MLP neurons of a small language model. Each row is named by its layer, matrix (gate and up: input weights) and neuron, and shows model dimensions 192-287. Each number is 128 + 32 x the weight over its row's rms, rounded and kept within 0 to 255. Numbers have three digits each. A neuron's up and down rows have the sign that makes its largest values positive.
A block is one neuron, or neurons of one layer that tend to fire together. Before each block is what it responds to, as a language model described it from the Wikipedia text at the highest values.

Responds to: Geographic location phrases
L9.gate295:131070094153143111109166155201076175100084146100066171149124168156105133199141102129139159108036092137115086158123093108134146129135104144159178095147169183127060168121164137186149138151141099144185124147125084136137115127099180145091134145159152135156121158147120162150175145073110149121
L9.up295:139099143131065119112169140153138167153136183132170105179151148140167119189069111184142127133064047135117184096116125187143152095127170132071118070143080141111150105166107197127141102172090163138116181094067185123141154172113192109092129154123164069156109132140137130129090126096142115108
L9.gate623:144095075147142128122151149170126124129148155032105146121114151165093166169093066151105143138143123092133109141139155153122093147132126101130109130096190121127121141074096173054117150199160141057128104095073088131140153120128110084102108064138130149121125080147123155148121151158094113080
L9.up623:132151131126162131146159105112123123091146087138107176115134134190090156110129117107121075197132127081124075107122157158141071097111163146124102166107119131157131153094105157187106128116137122103146155116132097079134172131128113109119147121147104143131136165151146102149125128137127088139

Responds to: Tax word piece
L7.gate71:115171067100118135178110136110079089150103135093175202182186148117130152186151113120129109125112108097117161095101199156173089137163137090107155141130119124119119107181118135128129063112090147167176096115126120109122178140130121105088122107153144111119130083136111151120096173079058153123
L7.up71:160121121130130131124142120154147089131128110096162146134114147097087169172105085147117091113136098131097119159149145160227160177165110149106141156117086141071129154199136125115154075136155139152194164091144128102098167121127149164178151095119126104166086082149113152062103145129099150102
L7.gate217:123113165151157109074155165132108172208111151126116138139108173098143080067139111074103148123110153115137119096117127197098162132128164129169137173176078117145147081143174205085126164129118123102109136124136133112161139168106090144057104096149140119088159145176115055170094154191158175115
L7.up217:167181163051133155139152114117185157110152119062109123173123127146159059182168136113153157137166097175137075099140162125124120120124115104053118147125060131129099108104111161132083120108157158090146086103076109054168123125108119099147153142116158093127122167169141080126152096111104118142
L7.gate622:156180094096132180127132117170144148166117153141088103132061175122088116083144074112189105129108144116096100127162104065084086171096131120240113107077149138152068133161092155161096109105154166133150206114148149089125087140167117111057155115099095112153125073117134133143105114109172138151
L7.up622:123168110116160129144110187148115137113104160112068131116111131089153047112188116114132100174110150158056123081132149205122076206082147115188152133111134145125122133132104140155182095132173125142178117131143068157121053127144142059158118122165166154129145131101139153159164147137128084101
L7.gate667:078125214120094133107122090127153067173145156115146095140120131114157094090131098121143135152106190128089146107163107166162111177052177145179117114165144121144095120183180152128089157136133136127102116146132149133174128148082118157092119143104119138173118160105196146131139112194164162078
L7.up667:038066161122130122121154153214145185156169135068198148188136163083106074109136123124153126104153151114083175119177075141108090136168094124148138153134093149140081173197106162135085188115135182145191153126139112150119127187104184084127114142087102146078178150118137097098175144114152184131
L7.gate1028:150143145147140152106154166146097105131118129125110150118158130106184106173161145123132078172150138106105131105180149175133131156127104119096128183163100173090166123050064138161169157159188159124055089119141124099049118143139117105064129094175142120148088107170189123109145132096183154161
L7.up1028:142102137105144110093203107112120159126145104153101072145139147120146051146129162102089220142153179087123128086076115166119135156130150130106110081128144106161109164147153152112120126143171195117102114099046098127106150060131029136102148124113119149114124165138147173179091092094126113107
L7.gate1097:160064101131104108134105185143069134112102174134164155101122126098151099094104085156129163120130179097137164157149198131124129091180152160188104131129076109150117125168182175095149140118140091158091110178131095027108150110149057206170159148117196044152140144132095107168143098095083080138
L7.up1097:104115133130100164119084116147074094105120186148212124103123080154194140101105184134185071136130141136189164108162152128124149119137149170114107159166100091138128138192138160108153181135096096189083150144150134119097133159147094125148099202086180078145127103201122167182149085107146091117
L7.gate1188:120125156162143103070163147188135126142202105146135111182121120096110101107167192080111155095158206195099111131164075117121194101112173137142153114154126126154118138161090148106134140094185176102123093108147156139082133104124102138109147132090103085148199089109147121129108073137120077165
L7.up1188:099061123101072130137047145110090116147142126092085151209073102130179155195108078113112190093132109094106146152176129189128158026156132159163120136117183200055066180093153112144175166106119148102120135156129145141110106154133168124134148165068121149097124131105082098137123137112103093157
L7.gate1408:060126143067093150160129106098126088182121120156176071151102089106136105102163110102151138152145108143154138155141108137090039146066147080131081118097198178105179139131155141137136117116120113157137111121131209131140122135172116101099178150129164109110160113159094106111129103124094118113
L7.up1408:111118176127217131152154130127109135126138139143117135145090203127157124157110202127125141096121150096196139061111138108194149112158105124198150113134153090143138128146106109161088133143141087120148136108146088090107131152059088120075129151132149155121132169085069093155120133093140103115

Responds to: Place-name endings
L8.gate43:132169126129172042088099143054073160200142105119165128154083137102065095159119099133165114130131139130109121138128095094114132108140140074119235053125074150117097123136064139133092096129098173156176100161112133098115137120173136149160143086158181138101095128082106174153200139144135141140
L8.up43:105134146108087129115114155119179112109146146096168158135102088067138119081096141055109119124099112137098100160117045138098164194116137095148172106134065114127126092163148153145205118170147146113119113173127093166113073122127167117084103127161103137150183159136115084132161121102144080143
L8.gate402:076126121138120194169095221131088183163070114113105130128128108191139160120110138065178147090210113169191061165139078127085084138128127147154171058131176146150106149128085082181118158135141146167163127110101097125133152119136150077081058091102102115134166147163111125125136111103111142156
L8.up402:135088083087075143163126098154109162169121135146156137148131113096082096126145115134134111134076063126141121104139131159100130142144167070127141060114119067108088181158176142153112159150125115049126140145103209152127130114145146092158139126155109076090112124115107115187129210093155121166
L8.gate512:022148161143087138104128160148075125129162126135146149134129144090134124111119199129099083151126124149199174104107154157131126090126141130113121117105128148086090224181156123137122062127050120073200134165111132087129087129143133068089121114129112135150114116141105150130162171173121161115
L8.up512:179117200148145110109136157168163180136108125094095131140153088105160117109190099138120177125160099141085159069153080156130074096111089093116135084100141145161107159166144108156146146100152153092069133167130119156175097145129125088081095091141148092143118118168129091159106056105126140135
L8.gate842:106193102092135077155145073082084187091162085122135148112137128117083123139164101110108143182165136137135145150110133183158208072118124135127118182137143110105068070173095105171170168129138131088147134116128117076071097109121103098121120153127100119098126159177110136135150113119124114174
L8.up842:115179128179107077128166104172127117090154142102090121095079070107151107087098158118115174101085138095101135147102072117094153117132130137126190114157096140145099129137147075182170119184173061145139130133089122098181162161089096122177123097160116130104129144154147174130183147109073133133

Responds to: Place-name final pieces
L7.gate2:144109099095146029077066148135119158090160125081131163120148153177085097153124128086083125158113110136149191118077148112113126102147143120119166119137093137141107043136117134168121101140078159140128101080118088073105109094137096133144112132145098126136115155154084098130138116142104098108
L7.up2:095096117083090121151127171158038132165059103133139171100126122083148072107125143126122142106122173191161093126135153187179193141153187138119112092130108046166098128090164109088162124145170142171136115119132061098119137094131154124159108095103156142093185127148138195148129145182058143107
L7.gate25:137133149144132104069094093082107085142145148141101185159095149126086075135092134200097181158122118125087165125180135076173140090155135108139135101150080085153069114127088103179143105148129123119149135155170130099155182155170117084156111091216105183143093175047100137083170142105125079164
L7.up25:084116115038189148147112164116085135150140150107123105094097109072129130119155165128115158156104077125103148090118090152093169113180120132086095141169091041100060151107176072139199121142117155128089155137124045130140110133090100115169125116125144132138170187134112130139159170109141088106
L7.gate205:116136068101095126068076089125145114149180114109118108154155155137121064139108136137159119143139074102142150123143086122098128065162146186100148111150125122132148106102140110113116045179152167113111107079141134081182130147126135085076150177084107168148162181086135132107079131145135157101
L7.up205:105142101086155104127078085101172144088137095179104150121114115154121134076111132125099126153072103067155092115148116146137156051119135096078174125113099148103113081066096149100116158153129176143131124154073147105112153137142104145118210120139102121148187189135092158148125134146146158131
L7.gate636:131115150078079134170139099104144193075134129122135138129160083067108093159177090144134114153136087069104157136124080109154096170114133166185135090047136114129089170075075073196134101095142132152165146125098058133142106153100088120177124094113034132120085115107139138175143095097123172166
L7.up636:123093114083145130190125150103154095175101135166137115166123091075125103127159090120136129141143098155080102125152087138164084091116182129120150119119065066117102107117110118120116153141186118115117107135131128115129129114085156184150087134092102114078128176130193134147166140155060151178
L7.gate768:129110155121129140177111133140089142202090079103178138105094085102177138140108112129143096110082131099137118178124131146147070146099056135107106113160151131120178131115120106105160137123148164085165137137133131076120131121181128135139164165156113167094110123130128133074110115105076108106
L7.up768:071119145157142101142085138154129097122189115103131131147148100124076138129099156081086134168129185191081125138105120120105137172083115124129150121160130139056093178132113115132133086163141146158089203097138078120167156127134144131133098081167110142104052197160079133104089144138060159192
L7.gate799:151135127100137123087077091134153102103102124098170121103149166071145098200084114089080153093161182105181086126104139087131115128140128090101120097074121077149127149090164138108139103099080180124118131074124114147153108126099052121144171142149067145101185140156082179089108093069076168163
L7.up799:158160180143121122106162105143063187092162173120087091108123123237185141105093153148180146132145125194130150114134130096124064145131102107108134131162093129169098081059076119122094063185135116105163078161147119116106130134108171138121103088177133132117115105100116104091102125086143147122
L7.gate1388:106139070117102096086106100093107165138123147112120122143105162087096083072167142134107139144135122082078144091157133077105148148097108082140147113135156117174103126143131162125127052100152150086141078143148131108098106121190109122118102095106096136112143138104101208082166192100105099178
L7.up1388:076090173075175104137173186097095188123157155090122148090161197137143087074134165214144137157138125184180111110154118105138178180149143067097168103169149105128041121143145163115157107103201114098075117102158096105136141072137123114123110145115106137069151082107097201116133124118108124139
L7.gate1531:123132099104142183081080137102113066133146135155119134151093140173067040122089156188164153158110164089150163123134094139115120145075174209095160081129110132141100116100132134135120050160118130182133155113111112089157121141118161134153121159136107148115129137099040143105183132117116114137
L7.up1531:109128145127123183141104130138074173099095111107130190184124104133141099163115136099193124138109131135161165159101072170107129166113108102068109175124127111117160100102157100103111087157138181169169158111138164108116097127139062125117114125202108164143180137148111118144118159181097114142

Responds to: Abstract head nouns
L8.gate84:130130110137125070180082096138118176125174161151137120169148133132103112132137154130129142136141137124109089144138161100103042109131144136095153092143073125109128128093142092086147146145144049103140120118136135106115138134144124115112084108105074095060141150144099140130198085062151196088
L8.up84:072184079102163120109127138114131054072116149120102138131116112058146094067088107052150148193161128124135167092055117121127082063077119081099167114123103130129080124098118109169117077093177160144112130110154152135127126073145174149066106095134115141164115125187154119129146158118210110130
L8.gate612:096164108136138147144094056126108124095129100143125153119126096100129133164143133087158101183145089110120112103097172082185145150123179111130120147123095148136101165081136150157138099116146121102120078150096185165124178077157128207201138097129087072120083042114170086123099148143127080083
L8.up612:162165141112135124109150174094180153125140161152190098059136132168098093082109137175171101178140158080152103100118163147151083144119128113076140122141090139183141168154097184178116130053116187142155152139127146120036136134085187082151156100143129092094087088103094138136106156143098118113
L8.gate1088:184150093185177164152139086126123093143096161145136141117089110079101081098140123105092136121141135101130109124112103099120116142089172111060073101126081101155113108125147215079147177129156123059153095137093084093076164148158093099160122128098130121112094101109108136087110150102152083118
L8.up1088:094135121115089121092126179087188106099131103158153176184133143125103072140130111153183153194153145151116125094126140164149148123102131112136133089109137114105122117155181164091166146085122087166129141153137132107065103174129132098155109120118169117096143139069146159113169121133167151104
L8.gate1147:103164188122163085143092071143185129134093058131173149101188041139122117089115124074151162176159109133094198148140067137118093081067163148147163149122082141174077115117127144116150164148096165130070136127123146161038155132149122129099142152123079143104119130133128123170169133154152140096
L8.up1147:094078138125128144160107133148170099150158148120143079153077144169099105097148115100147133104139145084094146038083132107077121106079108171098104109142123120169054102162099089128129151109156170144053088115133112095105125144125098190102087124155111113145166114119098111097141103100151066091

Responds to: Public and civic modifiers
L9.gate115:143119139125144126077095116159059174136122074222111114128160140155164145103139120101114099139132158063081105106178110136084128206078104126157117146161141152096126173109047147185085108091145134118131159102135149143128129100068135142149143105143119125031179089125125098130136155093066097129
L9.up115:066167126162107110203125099139113184101118091195114109154079129118146136086131098183158048104110204124145142134166172097131126080137136154085143114108080148105073111100133124123161121150088172077136089092191132133165067158111069131145153093107155176070144100106127154119135130103164099154
L9.gate913:137139119135124140144098213109126166169134187108131122111043097126157124181166151052103116142168101148153121133106139099123136103118126147057139123163166187146086141057135068160135071113183173143157072103142172113093118106097132079160143113095085125169127101117141151157066124143070071100
L9.up913:083128210170129131082126147128140094154194177178133113153108155105150157110116152107139146127101138196136119136181063105070160142069131139158116065119059154100041085102138175106162104150142100118121089132136128136102178149093120165105090168136162128108119126138089099091088144135130107137